Weights of a small transformer language model: rotary positions.
MLP neurons of a small language model. Each row is named by its layer, matrix (gate and up: input weights) and neuron, and shows model dimensions 96-223. Each number is 50 + 12 x the weight over its row's rms, rounded and kept within 0 to 99. A neuron's up and down rows have the sign that makes its largest values positive.
After each neuron's rows, "fires on" lists the tokens most often at its 100 highest values on Wikipedia text that the model never trained on.

L3.gate131:64 32 41 44 48 67 64 37 49 54 41 57 67 61 54 48 42 42 35 47 56 48 73 55 47 56 62 51 62 43 58 50 62 47 54 41 60 46 70 52 72 31 24 43 40 66 46 45 49 48 31 69 54 59 48 62 42 67 54 50 34 38 54 39 34 60 58 42 59 44 54 39 62 66 41 42 34 70 60 74 41 37 52 43 52 60 41 56 58 56 42 52 64 42 67 49 55 51 46 36 72 39 26 72 57 45 33 44 40 41 61 34 56 62 35 46 29 53 36 43 26 35 54 53 38 56 49 56
L3.up131:47 23 61 35 44 52 41 53 43 26 59 35 69 46 46 20 83 55 63 57 56 59 65 63 55 41 51 50 58 72 39 76 46 47 59 34 39 61 53 36 31 71 64 38 52 39 28 53 54 44 45 34 49 68 45 68 39 56 47 49 58 39 48 58 37 39 42 58 51 22 50 61 68 55 40 38 42 43 61 39 45 66 57 62 57 44 51 71 47 58 42 35 58 35 39 54 32 37 36 51 46 69 45 32 52 20 53 66 69 33 46 46 61 44 68 50 65 40 61 45 34 61 69 69 34 55 52 61
fires on: "z", "b", "f", "g", "ic", "y"

L11.gate474:54 39 49 53 48 83 58 40 45 64 72 51 63 65 71 64 61 68 46 54 60 52 59 42 62 59 71 62 27 59 32 31 49 48 67 61 43 56 37 55 59 54 39 54 48 55 42 27 56 49 70 68 49 60 42 43 47 52 52 55 45 70 63 51 47 63 42 59 24 28 41 48 48 41 45 52 46 57 42 50 65 46 67 37 51 71 56 41 47 50 62 46 34 53 58 35 61 40 47 41 43 34 59 82 53 49 52 37 39 58 27 70 65 78 42 44 65 56 65 59 34 41 55 51 71 43 62 50
L11.up474:44 66 60 21 61 43 30 54 47 32 59 52 45 48 42 62 37 42 49 71 36 71 55 31 43 43 46 35 27 65 35 47 48 58 57 29 68 38 62 47 49 63 59 34 57 57 51 46 58 65 41 44 36 62 42 75 43 36 48 46 60 44 61 41 58 25 41 60 55 36 40 74 62 70 53 37 41 30 33 46 55 54 55 57 58 49 64 61 41 42 57 45 53 65 61 61 65 39 78 71 61 57 32 66 63 68 47 34 45 55 60 65 38 40 37 34 56 66 48 39 58 66 41 36 55 61 56 76
fires on: "ed", "ir", "ing", "e"

L6.gate119:58 62 19 53 46 41 57 51 40 54 45 53 30 48 62 40 40 38 52 23 39 39 33 34 32 43 55 30 72 65 71 27 56 66 53 45 63 48 77 20 71 52 52 57 72 66 50 50 31 59 49 64 48 37 43 49 64 39 58 35 59 37 54 53 60 38 36 28 51 36 61 43 29 63 58 37 49 37 73 65 77 50 67 50 31 48 36 50 74 57 71 61 47 44 42 39 45 60 56 52 52 55 48 56 30 59 51 53 43 73 44 56 38 37 47 56 35 66 56 59 63 47 47 38 58 40 46 44
L6.up119:45 60 44 39 38 62 53 67 50 45 69 32 44 28 61 44 26 45 75 38 42 46 69 56 49 41 47 37 48 48 39 52 42 43 69 54 46 60 41 62 40 35 48 53 50 37 38 64 54 67 57 61 36 35 69 18 62 42 68 61 46 37 34 54 61 46 47 32 49 51 26 55 54 52 61 51 39 28 46 34 72 53 60 65 59 42 58 62 48 47 54 38 56 53 59 54 57 39 46 44 45 34 51 45 34 37 50 61 60 31 60 49 37 61 38 45 66 76 22 71 46 47 41 43 44 68 32 75
fires on: "r", "st", "m", "ol", "v", "t"

L4.gate607:62 74 56 50 57 43 48 46 38 61 43 49 60 64 59 38 53 53 60 57 53 57 42 35 49 53 58 54 42 55 71 49 58 48 49 40 35 42 65 32 64 61 61 34 30 46 49 50 35 44 52 44 62 63 41 63 41 67 57 69 57 59 41 54 57 46 34 67 49 40 26 60 55 60 43 34 32 34 48 43 36 29 39 33 52 60 38 43 43 74 65 52 60 45 52 67 61 60 49 34 56 58 50 54 39 72 25 34 62 32 60 51 69 67 47 55 48 34 47 41 42 57 62 46 54 34 71 49
L4.up607:48 37 34 33 30 30 30 42 57 44 39 48 45 63 49 50 60 50 57 60 63 46 50 58 28 73 42 43 67 69 50 56 58 60 12 44 42 48 34 60 46 43 60 59 29 52 54 57 44 62 45 67 39 44 48 64 52 45 48 36 33 47 47 49 70 40 50 36 45 50 56 30 46 44 42 39 55 48 65 40 74 69 37 62 40 34 35 66 56 52 68 52 49 41 35 47 52 39 42 62 65 48 65 44 51 40 38 52 72 64 38 34 79 62 76 54 47 44 66 37 38 30 37 68 67 38 37 58
fires on: "us", "a", "ain", "ce", "o", "e"

L11.gate811:54 64 57 59 62 48 35 40 58 45 51 44 37 48 41 55 56 35 62 68 62 69 61 51 67 58 51 61 57 26 44 53 60 60 49 47 57 43 52 44 63 66 69 48 51 60 62 43 57 18 57 53 31 62 48 65 36 57 45 46 59 70 47 60 61 67 64 58 55 40 44 47 34 75 46 39 35 60 27 59 69 25 36 59 67 41 50 40 51 50 57 29 54 56 39 56 61 60 43 63 61 63 55 68 34 45 69 70 41 50 57 43 53 48 44 68 40 40 52 41 39 56 46 43 30 44 78 34
L11.up811:58 55 63 39 48 34 63 52 43 42 49 41 67 39 52 45 55 44 77 40 36 59 44 53 47 59 46 73 50 69 63 37 51 41 65 47 41 64 27 53 54 43 45 31 54 65 53 33 44 42 64 55 60 60 72 28 53 49 42 60 51 38 41 67 33 40 47 38 57 38 58 53 30 44 49 62 69 33 46 70 60 40 60 60 71 38 44 35 65 46 35 60 36 70 75 39 54 50 78 28 79 62 56 68 51 47 31 67 41 53 49 47 47 49 36 57 41 45 47 65 62 63 37 34 55 62 45 75
fires on: " st", "ed", " St", "or", "t"

L5.gate727:50 42 30 52 48 29 49 49 55 60 40 46 66 30 49 54 46 59 33 65 51 71 35 33 42 50 57 54 53 41 56 42 53 36 32 50 60 36 76 47 42 55 54 48 50 39 60 59 55 68 69 41 56 49 42 50 44 60 35 45 28 45 44 63 50 49 70 44 40 61 58 55 51 58 54 27 65 43 31 45 50 43 49 57 48 68 54 40 37 62 47 69 60 62 67 53 36 60 54 48 49 45 48 63 24 50 45 48 53 64 44 47 54 63 47 54 71 79 35 67 39 60 40 57 43 53 71 36
L5.up727:67 48 52 44 45 60 40 52 45 39 31 61 31 29 61 57 38 67 36 58 34 46 65 67 43 48 47 57 53 66 53 67 44 57 36 44 56 41 42 33 42 48 58 51 76 54 50 63 33 62 41 50 39 25 44 63 63 54 41 34 55 52 48 54 44 55 57 36 44 50 62 47 60 49 71 65 55 59 65 62 46 48 53 43 60 47 57 70 70 37 62 31 45 56 35 35 75 59 38 62 36 30 55 49 45 37 60 61 47 64 39 69 61 33 59 35 65 39 57 67 53 42 68 56 49 68 55 28
fires on: "g", "d", "v", "ic", "ud"

L6.gate315:52 44 56 53 51 49 34 58 44 41 71 48 46 73 72 48 53 32 57 41 71 55 62 57 51 44 62 62 48 61 63 61 48 51 58 40 62 45 53 53 47 55 30 56 47 73 51 34 45 39 44 63 71 53 42 41 41 73 67 52 63 46 65 70 41 54 59 57 49 47 44 44 61 37 41 70 52 42 32 56 44 60 41 45 39 46 42 59 58 40 36 53 39 39 63 50 51 54 61 62 63 58 34 29 42 40 33 55 53 54 34 33 52 39 40 58 60 61 37 36 53 72 36 30 48 51 27 38
L6.up315:57 40 36 34 45 46 65 45 47 50 62 46 59 54 67 55 48 39 35 52 61 39 47 47 51 39 65 52 47 40 50 72 45 45 29 78 62 35 70 60 40 41 68 68 48 54 51 55 69 59 59 74 37 34 36 61 37 36 77 53 61 43 52 61 56 37 45 50 33 58 61 49 36 56 33 42 43 80 71 61 67 43 60 42 59 50 76 52 49 59 59 68 44 63 34 44 72 42 55 65 61 35 41 27 32 68 62 39 35 48 66 63 31 64 42 34 63 49 66 43 39 44 52 35 51 52 47 66
fires on: "ud", "n", "ar", "e", "es"

L12.gate761:66 41 50 39 52 55 68 32 42 35 56 47 59 67 57 53 46 51 59 64 57 68 56 44 44 64 50 63 62 41 48 48 66 76 54 33 52 57 38 55 34 69 52 64 58 65 40 58 30 26 57 56 43 56 57 50 73 52 58 59 70 57 53 52 53 63 69 67 67 27 31 55 46 40 34 53 69 45 29 64 56 54 48 43 49 62 66 51 50 36 67 49 50 56 32 48 40 48 68 50 62 52 62 40 59 48 35 71 37 44 54 24 45 47 33 48 69 36 37 41 43 62 53 52 47 52 58 51
L12.up761:63 49 56 41 55 46 59 45 53 50 50 54 59 61 66 51 52 32 64 39 70 61 39 55 48 75 47 56 38 54 49 51 63 64 64 49 50 47 46 49 47 55 37 50 66 42 56 38 32 59 40 35 74 83 46 43 55 62 20 47 41 54 52 54 40 47 41 36 75 34 54 39 66 48 56 70 68 47 49 52 50 58 46 40 53 51 41 44 47 51 48 32 37 32 37 57 68 59 63 67 63 59 42 46 60 32 34 58 67 54 47 56 22 42 39 55 46 29 45 45 40 44 49 26 66 48 49 33
fires on: " St", "it", "t", "m"

L2.gate274:61 63 51 49 28 65 51 39 55 58 32 62 65 49 57 50 55 69 57 62 60 35 36 54 47 37 48 36 44 41 62 49 52 50 38 35 75 45 44 32 41 55 54 71 52 38 36 51 33 59 56 31 41 53 29 50 34 33 61 49 50 47 55 70 44 52 51 44 46 43 72 56 52 30 48 37 44 72 70 58 71 51 42 62 36 51 48 50 63 46 33 63 63 62 49 50 54 50 43 40 47 56 39 30 58 33 35 58 35 55 40 44 44 54 45 70 41 70 56 57 45 52 51 43 62 32 54 77
L2.up274:31 77 34 41 46 58 53 50 43 70 37 59 67 39 69 27 34 53 54 43 41 50 58 52 34 42 67 34 61 40 46 29 71 51 51 58 53 50 36 69 55 46 47 62 56 50 74 60 52 42 52 42 68 42 41 62 48 36 40 44 57 42 42 59 39 39 54 48 54 44 55 45 35 48 60 45 62 59 36 45 45 76 58 19 44 39 63 45 43 46 28 46 75 50 24 60 49 35 32 25 54 61 39 68 49 41 75 63 69 56 74 55 50 63 58 35 46 33 63 36 68 50 36 47 31 50 89 52
fires on: "2", "1", " wh"

L6.gate445:57 53 52 45 46 31 41 44 43 68 40 57 61 54 52 43 31 56 59 50 21 62 47 56 64 40 68 58 70 42 50 34 34 45 57 45 68 43 54 56 52 72 45 46 59 54 38 44 43 38 64 44 39 47 20 41 33 58 51 37 32 27 37 66 45 57 55 44 52 50 48 69 67 56 35 54 60 19 52 78 51 69 45 45 52 63 62 28 49 34 58 50 53 50 34 61 35 57 53 44 39 55 66 47 63 65 62 49 34 53 39 59 60 41 58 59 65 41 51 70 49 65 46 88 45 62 45 48
L6.up445:43 39 38 55 40 44 61 47 51 50 33 55 54 50 48 49 50 63 45 52 61 57 67 46 42 59 51 42 70 58 32 60 40 53 38 67 61 48 53 49 35 65 30 60 71 46 59 80 73 51 50 72 50 55 62 50 44 42 56 65 54 54 37 44 61 61 31 43 56 59 38 67 35 50 72 52 59 51 48 47 37 47 48 74 48 49 63 47 66 52 64 56 46 71 57 45 71 41 25 66 28 48 61 47 46 36 48 36 38 40 24 62 48 45 58 49 67 59 56 44 65 27 47 55 46 52 44 38
fires on: "ist", "ud", "it", "or", "ic"

L4.gate345:59 43 45 43 53 79 60 47 59 61 51 53 40 48 63 47 45 62 53 46 46 57 70 54 71 74 51 52 53 30 68 42 50 57 43 68 52 35 46 48 63 59 43 60 40 34 46 62 44 29 45 76 76 61 50 41 58 53 34 59 51 62 43 51 53 47 53 57 64 44 59 44 66 70 34 38 37 56 64 44 39 47 41 34 50 46 45 54 54 40 32 37 31 43 37 68 36 54 44 37 39 62 46 55 67 28 67 48 37 59 68 53 33 64 55 43 20 56 75 25 48 41 49 56 51 76 61 48
L4.up345:43 54 66 54 49 43 28 58 68 70 70 41 61 48 59 45 42 50 49 67 65 61 60 48 42 57 53 57 46 49 55 48 73 47 52 32 62 43 46 59 40 61 50 45 51 47 31 48 48 48 54 32 61 55 46 62 53 25 69 53 45 49 75 66 35 71 54 34 46 40 48 67 42 58 48 57 14 38 47 50 39 41 65 57 50 42 53 38 46 44 58 52 73 44 43 63 29 58 60 38 59 63 40 30 47 39 45 38 39 58 55 53 32 34 57 50 54 46 68 44 31 68 51 47 41 68 64 40
fires on: "y", "le", "ber", "f", "p"

L12.gate347:57 42 27 65 66 39 65 52 58 46 45 39 42 39 53 32 37 31 39 44 65 50 63 61 33 74 42 57 32 68 68 72 47 39 28 50 31 76 46 43 50 54 52 38 54 57 67 38 61 40 38 67 46 34 42 46 49 43 36 20 83 44 33 58 69 70 37 69 65 55 38 64 52 32 61 65 31 52 40 32 56 48 47 43 40 59 51 66 52 37 37 54 35 34 65 55 35 58 25 54 50 58 45 59 63 34 57 40 49 44 60 65 53 47 53 50 41 51 46 52 53 40 67 42 42 73 49 51
L12.up347:67 60 56 44 28 43 48 47 64 38 63 39 76 45 60 63 42 47 72 74 64 46 58 41 52 66 62 65 44 37 66 46 42 53 35 53 48 27 34 46 61 29 53 41 45 57 44 34 47 36 33 67 82 43 40 52 69 46 59 58 67 56 44 36 38 53 39 27 49 64 57 62 49 49 55 42 37 55 41 38 48 58 63 59 37 39 52 61 57 42 50 45 52 21 42 64 38 60 44 57 66 52 58 59 48 70 59 50 45 30 52 52 52 54 56 51 52 33 48 37 54 64 33 68 28 51 47 36
fires on: ",", "e", " s", "s", "le", "ro"

L11.gate35:32 78 61 49 41 64 60 23 59 35 45 39 60 48 49 46 33 37 55 56 32 64 56 58 44 41 36 52 68 59 45 67 36 48 49 71 68 46 32 57 63 18 39 74 43 49 40 48 37 44 57 38 37 38 45 46 64 54 58 49 70 44 35 50 34 68 61 44 57 30 39 67 46 40 40 52 60 42 43 46 55 48 47 57 50 52 74 50 73 46 50 35 33 48 47 66 38 56 31 43 52 52 59 53 57 55 56 53 39 53 34 67 47 69 38 43 55 82 33 51 69 66 40 48 67 62 44 36
L11.up35:46 52 61 36 29 40 54 67 54 64 45 37 71 33 19 62 34 69 41 48 52 35 32 38 24 29 30 45 69 52 61 30 43 48 65 40 55 57 60 51 69 64 45 30 45 57 67 38 65 43 34 64 40 42 36 44 45 43 44 36 61 43 29 40 28 30 32 59 79 34 35 69 71 56 61 49 48 52 31 49 64 43 49 50 60 44 58 36 71 57 52 46 54 39 66 42 53 60 38 39 45 68 58 61 38 60 75 44 48 62 71 36 53 47 63 70 60 34 53 60 64 71 35 57 38 57 27 43
fires on: "l", " g", "m", "c", "ch", "k"

L9.gate6:45 38 33 36 51 40 41 62 61 66 46 44 54 39 62 42 44 38 46 57 57 45 59 23 40 57 54 41 46 43 67 80 55 56 39 31 39 60 61 66 62 40 54 40 53 43 51 68 43 26 36 62 49 59 59 54 66 49 55 55 57 28 51 59 30 62 50 36 39 56 49 66 70 41 61 66 48 38 79 41 35 32 32 57 13 26 34 52 29 54 48 38 55 27 31 47 44 51 29 29 43 56 28 43 48 26 47 29 56 38 53 61 54 22 43 48 42 42 39 58 49 38 37 54 62 45 33 47
L9.up6:35 69 27 55 50 43 08 32 72 64 54 50 59 33 55 43 57 60 50 49 44 58 73 18 49 53 41 37 35 51 48 60 59 46 39 73 39 59 43 61 52 59 37 38 69 53 56 29 61 55 55 56 55 55 64 48 52 36 49 50 61 64 78 42 51 49 39 55 53 73 48 74 48 60 40 31 39 52 47 51 32 40 37 39 55 56 55 63 49 40 39 39 42 19 54 57 49 37 59 48 70 55 60 64 53 50 61 48 63 39 58 59 39 64 54 32 42 39 59 39 46 67 49 71 71 41 65 42
fires on: "ow", "il", ",", "s", "nd"

L2.gate550:56 74 55 47 63 59 44 35 66 64 45 68 45 14 55 52 27 55 37 39 45 29 41 52 31 38 42 51 48 32 72 55 45 66 52 34 40 49 42 60 47 25 58 62 37 53 31 45 49 36 68 41 45 51 42 74 59 52 38 40 60 49 32 43 54 49 65 33 45 42 58 41 26 48 54 55 51 34 70 52 31 29 50 55 68 51 56 42 41 54 50 67 47 57 56 36 59 28 53 60 39 48 38 66 62 50 51 53 81 43 46 57 57 64 64 53 63 67 73 60 68 51 36 36 62 49 39 57
L2.up550:59 67 65 48 62 47 46 57 46 30 57 37 39 45 68 44 33 47 50 46 76 49 49 54 49 48 66 39 43 53 56 46 51 67 55 25 57 37 47 33 36 57 48 66 35 50 33 46 49 80 60 66 61 50 41 62 40 67 45 54 34 46 68 55 70 45 32 57 51 55 55 16 29 89 39 59 41 42 55 53 32 48 46 55 51 51 57 23 39 36 37 75 60 35 33 40 35 42 42 45 61 40 59 40 58 49 45 40 70 37 47 41 65 58 36 68 64 53 44 54 46 37 61 49 38 29 71 46
fires on: "\""

L3.gate667:50 53 47 45 34 35 43 46 48 47 43 49 62 64 43 35 37 37 27 51 64 50 64 44 51 32 33 59 55 61 47 70 25 71 43 73 31 46 63 54 49 46 60 66 24 41 56 53 48 50 52 51 55 52 48 56 44 71 31 49 70 58 62 52 46 60 56 43 41 29 44 46 73 46 46 31 72 45 68 49 57 24 52 45 63 24 82 58 74 60 63 38 49 72 38 70 50 40 59 53 43 35 66 37 58 47 30 41 37 69 33 37 59 63 57 49 64 53 48 48 44 60 42 42 65 46 56 40
L3.up667:44 43 54 66 48 49 44 68 44 43 55 71 59 58 54 42 63 60 54 67 40 39 55 48 54 47 23 60 54 49 79 52 57 63 63 61 57 75 56 53 46 50 40 48 44 46 49 48 49 40 45 41 50 42 30 54 52 48 59 47 70 77 49 55 40 45 66 71 53 59 46 39 55 59 55 56 53 42 64 85 62 60 68 59 31 62 57 57 73 66 71 33 46 67 48 50 51 42 53 53 32 32 53 48 53 53 53 51 33 44 49 47 72 53 61 49 48 43 51 41 60 38 48 37 50 76 42 40
fires on: "l", "r", "he", "c", "'", "e"

L6.gate761:73 67 36 51 62 44 33 50 49 42 37 59 36 55 42 67 45 43 32 66 74 58 43 65 43 45 48 43 56 61 79 60 56 51 37 54 45 41 50 41 66 35 37 44 50 69 57 25 45 19 61 55 62 76 24 65 50 67 56 62 66 53 46 73 53 54 27 58 32 56 48 42 65 59 55 57 53 72 59 48 60 69 55 62 54 44 51 36 56 54 36 55 36 29 40 65 55 47 76 61 73 72 57 36 40 53 52 61 68 60 71 34 33 49 30 51 43 44 34 30 33 73 43 37 63 51 48 51
L6.up761:67 43 45 39 36 75 46 48 35 68 74 65 55 57 52 47 51 57 76 39 73 62 61 66 37 60 44 67 43 47 63 62 70 45 41 58 64 55 42 42 34 43 55 48 34 62 62 41 77 53 62 69 51 35 38 29 63 65 45 62 64 36 43 54 27 54 45 69 39 50 49 64 51 56 72 35 49 64 27 53 45 32 46 38 60 66 73 63 37 63 41 55 33 49 60 51 35 31 71 48 38 64 62 41 40 37 60 59 59 39 60 42 65 40 59 55 39 19 46 47 52 47 53 62 68 44 52 63
fires on: " is", "es", "f", "re", "ud", "our"

L9.gate541:39 41 57 44 45 50 33 66 55 76 35 58 46 51 52 38 40 59 74 33 60 46 26 52 54 49 49 35 45 63 43 47 66 46 43 67 46 58 55 49 65 52 56 56 69 78 53 35 46 60 58 49 47 42 60 65 35 37 59 49 61 52 60 59 36 52 41 37 40 54 43 33 63 37 65 67 57 54 38 70 26 66 31 53 26 42 55 63 31 32 43 37 38 56 54 38 45 62 53 37 65 45 63 57 61 55 70 41 51 39 49 54 33 49 57 64 41 54 50 37 60 48 60 66 29 53 66 53
L9.up541:60 69 43 41 51 36 50 55 70 58 59 54 42 57 65 58 38 44 68 62 57 35 57 71 38 67 49 38 45 31 61 28 46 28 69 61 55 39 56 50 48 43 53 28 27 24 58 40 49 49 41 74 63 48 60 62 49 54 57 46 50 31 76 58 56 50 54 40 35 58 55 41 51 62 41 55 36 39 45 62 33 53 69 37 63 49 51 45 39 65 72 48 63 52 60 63 48 68 37 56 60 41 57 40 37 36 49 45 50 54 39 55 56 59 49 33 36 33 38 35 47 59 64 53 70 66 47 41
fires on: "ic", "ent", "al", "s", "en"

L3.gate710:77 65 38 61 27 46 62 63 36 54 58 55 57 42 46 58 63 59 44 57 44 62 25 70 40 48 58 64 55 53 68 46 57 36 69 40 47 71 50 42 72 55 34 50 59 72 44 54 58 61 61 47 37 52 29 54 58 77 49 46 45 58 48 53 49 34 33 55 69 53 51 44 49 66 37 54 33 39 55 49 38 68 59 63 61 64 44 51 68 62 47 32 48 62 47 58 73 65 52 64 49 63 61 68 38 70 39 76 41 39 72 62 60 54 40 45 46 47 43 55 42 58 51 64 38 56 55 55
L3.up710:45 54 56 50 40 54 39 23 46 42 55 56 40 56 37 63 42 38 44 51 38 39 33 50 55 38 24 30 60 49 49 52 74 41 42 64 65 61 29 49 31 39 37 46 47 54 27 72 39 49 41 72 36 54 41 28 54 37 61 31 30 37 67 61 52 51 52 39 55 56 56 78 22 54 43 51 35 25 45 61 61 54 34 38 51 45 46 71 51 52 60 47 61 69 44 46 58 46 51 42 51 49 59 55 63 59 34 42 60 51 47 31 51 34 64 45 49 58 35 55 57 47 62 59 62 43 34 71
fires on: "am", ".", "e", "8", "m", "ce"

L9.gate299:75 71 49 69 62 43 49 58 56 53 48 37 67 54 46 70 29 64 61 35 35 62 44 42 31 42 65 61 57 36 40 43 60 40 48 57 71 42 42 61 30 49 43 57 71 35 65 69 50 41 52 45 52 49 35 49 50 73 37 45 57 42 41 56 44 44 63 65 45 47 56 71 48 63 43 61 73 47 43 43 54 66 73 45 85 43 55 52 37 49 40 63 43 86 34 53 53 39 67 62 40 48 49 67 42 45 41 56 51 45 42 41 54 53 49 51 63 33 42 49 60 56 51 66 50 77 41 33
L9.up299:52 24 47 41 57 62 50 59 41 27 39 37 73 68 56 39 48 46 48 56 50 71 55 60 63 34 66 59 60 61 65 65 52 32 61 42 56 59 34 58 60 24 28 31 65 55 30 57 37 58 56 54 32 44 42 33 56 58 48 39 71 55 33 59 57 54 55 50 41 41 49 52 44 50 58 64 55 44 46 68 70 41 53 49 41 53 49 38 49 50 38 56 60 53 47 72 62 46 57 58 57 43 38 56 65 49 73 34 38 71 30 62 47 44 55 19 67 56 53 33 51 39 55 63 54 49 48 49
fires on: "ed", "ing", "d", "ud", "c", "g"

L12.gate724:51 37 41 73 65 67 33 74 52 62 40 43 45 51 65 52 66 54 62 27 53 57 54 66 50 43 71 49 17 57 48 63 57 60 36 52 58 53 65 35 58 49 51 63 79 62 51 47 24 44 52 35 63 55 79 73 62 37 58 27 74 55 49 61 60 40 21 31 34 53 78 43 28 65 39 61 48 57 54 34 50 49 39 38 28 50 44 69 50 39 59 56 69 52 36 63 34 66 35 39 62 43 66 42 63 62 30 67 45 43 57 57 43 33 38 52 62 41 54 43 44 32 52 39 32 42 69 42
L12.up724:44 64 72 34 37 59 44 27 49 60 54 49 38 42 40 44 32 60 39 65 57 45 85 70 36 65 60 56 42 43 46 58 44 44 33 46 46 43 45 48 74 37 72 56 34 47 55 38 66 53 44 55 67 45 65 56 50 36 62 42 37 32 48 62 56 59 57 59 49 66 42 52 57 32 58 52 51 35 56 70 78 63 37 52 54 34 50 56 27 58 70 65 77 49 64 61 55 48 40 54 63 35 42 44 54 38 47 65 64 25 27 48 56 48 43 60 62 35 58 45 59 49 43 44 44 53 55 72
fires on: "s", "is", "en", "es"

L12.gate353:36 29 39 57 40 73 50 65 73 53 42 34 45 62 48 57 44 40 44 62 44 47 42 36 74 67 53 25 42 39 34 34 64 34 43 40 64 53 51 42 50 49 45 39 43 42 51 58 56 32 64 37 32 45 46 57 60 60 57 46 55 66 53 59 36 62 42 30 40 45 35 53 70 46 65 41 65 48 58 25 70 54 52 56 44 43 39 70 49 53 41 57 33 70 38 43 45 48 64 52 53 44 57 55 46 44 72 55 36 54 32 52 56 55 44 60 65 33 24 42 45 39 46 47 42 47 57 31
L12.up353:63 62 45 39 65 47 53 53 59 67 45 46 69 46 54 41 47 62 73 62 45 79 52 67 37 65 62 47 42 20 45 39 60 69 53 49 58 31 53 41 55 64 46 41 36 53 45 28 68 46 53 64 58 50 34 54 60 58 45 54 49 37 71 67 36 33 27 69 68 35 31 53 68 61 58 60 51 54 53 37 75 50 54 38 51 56 61 74 62 52 48 51 37 51 44 56 73 41 73 63 39 59 60 49 59 54 34 41 63 53 50 63 58 58 31 42 53 65 46 55 42 50 47 55 71 41 66 35
fires on: "e", "ed", "h", "ly", "id", "her"

L3.gate65:59 50 33 57 45 55 43 44 74 38 33 76 54 38 49 38 63 45 56 48 37 64 36 30 45 52 29 42 58 36 73 43 63 51 50 52 35 63 62 39 46 41 35 41 38 50 54 37 41 57 46 70 40 70 63 38 28 45 51 54 58 62 42 56 54 62 68 44 59 51 58 54 52 55 62 55 61 42 76 55 54 46 60 62 35 33 48 72 59 48 69 35 56 48 40 64 38 45 65 73 50 57 60 48 25 52 32 52 60 50 43 30 49 63 47 56 56 62 63 55 58 72 63 24 40 44 42 33
L3.up65:41 69 46 51 59 71 65 33 41 41 62 38 48 36 45 70 37 33 67 29 33 49 51 54 54 59 58 50 62 61 52 61 61 59 67 56 54 67 46 48 40 43 56 55 49 38 23 37 31 42 64 30 31 75 56 48 69 46 68 71 75 57 61 67 71 43 19 52 60 25 37 46 53 53 44 57 60 54 42 38 60 36 36 50 41 55 46 52 60 55 45 32 57 76 61 50 21 47 68 66 47 44 46 43 56 61 55 40 53 42 46 64 49 64 46 64 50 39 58 61 63 40 62 38 46 39 42 43
fires on: "c", "n", "ay", "l", "r", "t"

L9.gate111:47 52 40 33 59 47 50 58 64 47 65 49 49 65 37 41 55 43 73 67 29 47 53 35 48 75 63 48 50 38 52 54 65 45 44 62 32 39 52 30 66 54 46 39 67 68 60 52 53 58 51 38 69 25 53 69 31 52 48 58 35 36 35 61 44 58 33 56 58 50 51 53 33 71 57 43 31 70 52 42 62 54 48 35 13 68 48 61 48 45 33 38 37 36 67 36 23 67 56 29 66 56 65 50 64 31 66 54 63 68 34 57 37 66 66 56 50 31 47 39 47 31 46 47 46 54 65 59
L9.up111:67 52 44 57 28 46 49 50 40 46 25 57 59 45 38 74 58 36 62 61 66 52 38 58 42 69 59 47 50 59 43 51 35 49 67 54 58 41 56 29 48 63 30 34 39 55 47 42 49 40 48 51 54 57 45 70 42 64 71 42 59 57 75 52 63 56 48 72 56 46 45 62 42 48 39 56 55 65 57 48 51 54 52 53 53 43 50 45 56 55 48 55 50 52 36 48 59 34 45 67 40 52 54 27 59 59 22 55 46 55 64 43 71 35 43 35 53 58 41 33 63 70 41 36 55 58 66 60
fires on: "en", "al", "t", "n", "ct", "ad"

L12.gate148:63 50 38 43 40 49 73 42 39 75 39 53 72 48 36 56 42 75 57 57 44 57 58 54 40 42 52 58 59 27 43 24 60 65 58 69 39 37 60 45 26 49 38 75 53 51 47 54 65 70 61 26 59 49 39 53 56 64 58 51 32 51 62 51 55 57 43 47 59 43 55 70 77 39 56 40 61 56 43 55 52 72 65 44 32 61 58 36 41 55 44 47 76 36 38 36 25 34 29 54 64 61 43 29 54 45 62 56 45 45 44 44 37 60 49 52 49 39 64 38 53 41 38 35 46 26 76 71
L12.up148:51 45 53 53 48 53 79 34 31 53 43 35 36 60 67 41 29 36 53 75 59 25 74 55 41 52 30 28 63 36 49 53 46 51 39 30 59 33 31 57 44 52 35 73 42 39 40 29 60 52 35 48 63 36 39 44 49 59 51 45 42 52 57 63 63 43 49 45 54 49 39 34 37 46 42 51 47 55 49 72 65 57 59 46 55 47 52 40 67 43 63 44 57 41 42 52 38 26 40 46 42 68 54 61 60 31 56 28 65 82 39 47 54 34 81 47 40 29 59 71 46 67 52 41 53 50 61 49
fires on: "1", "2", "her", " in", "d"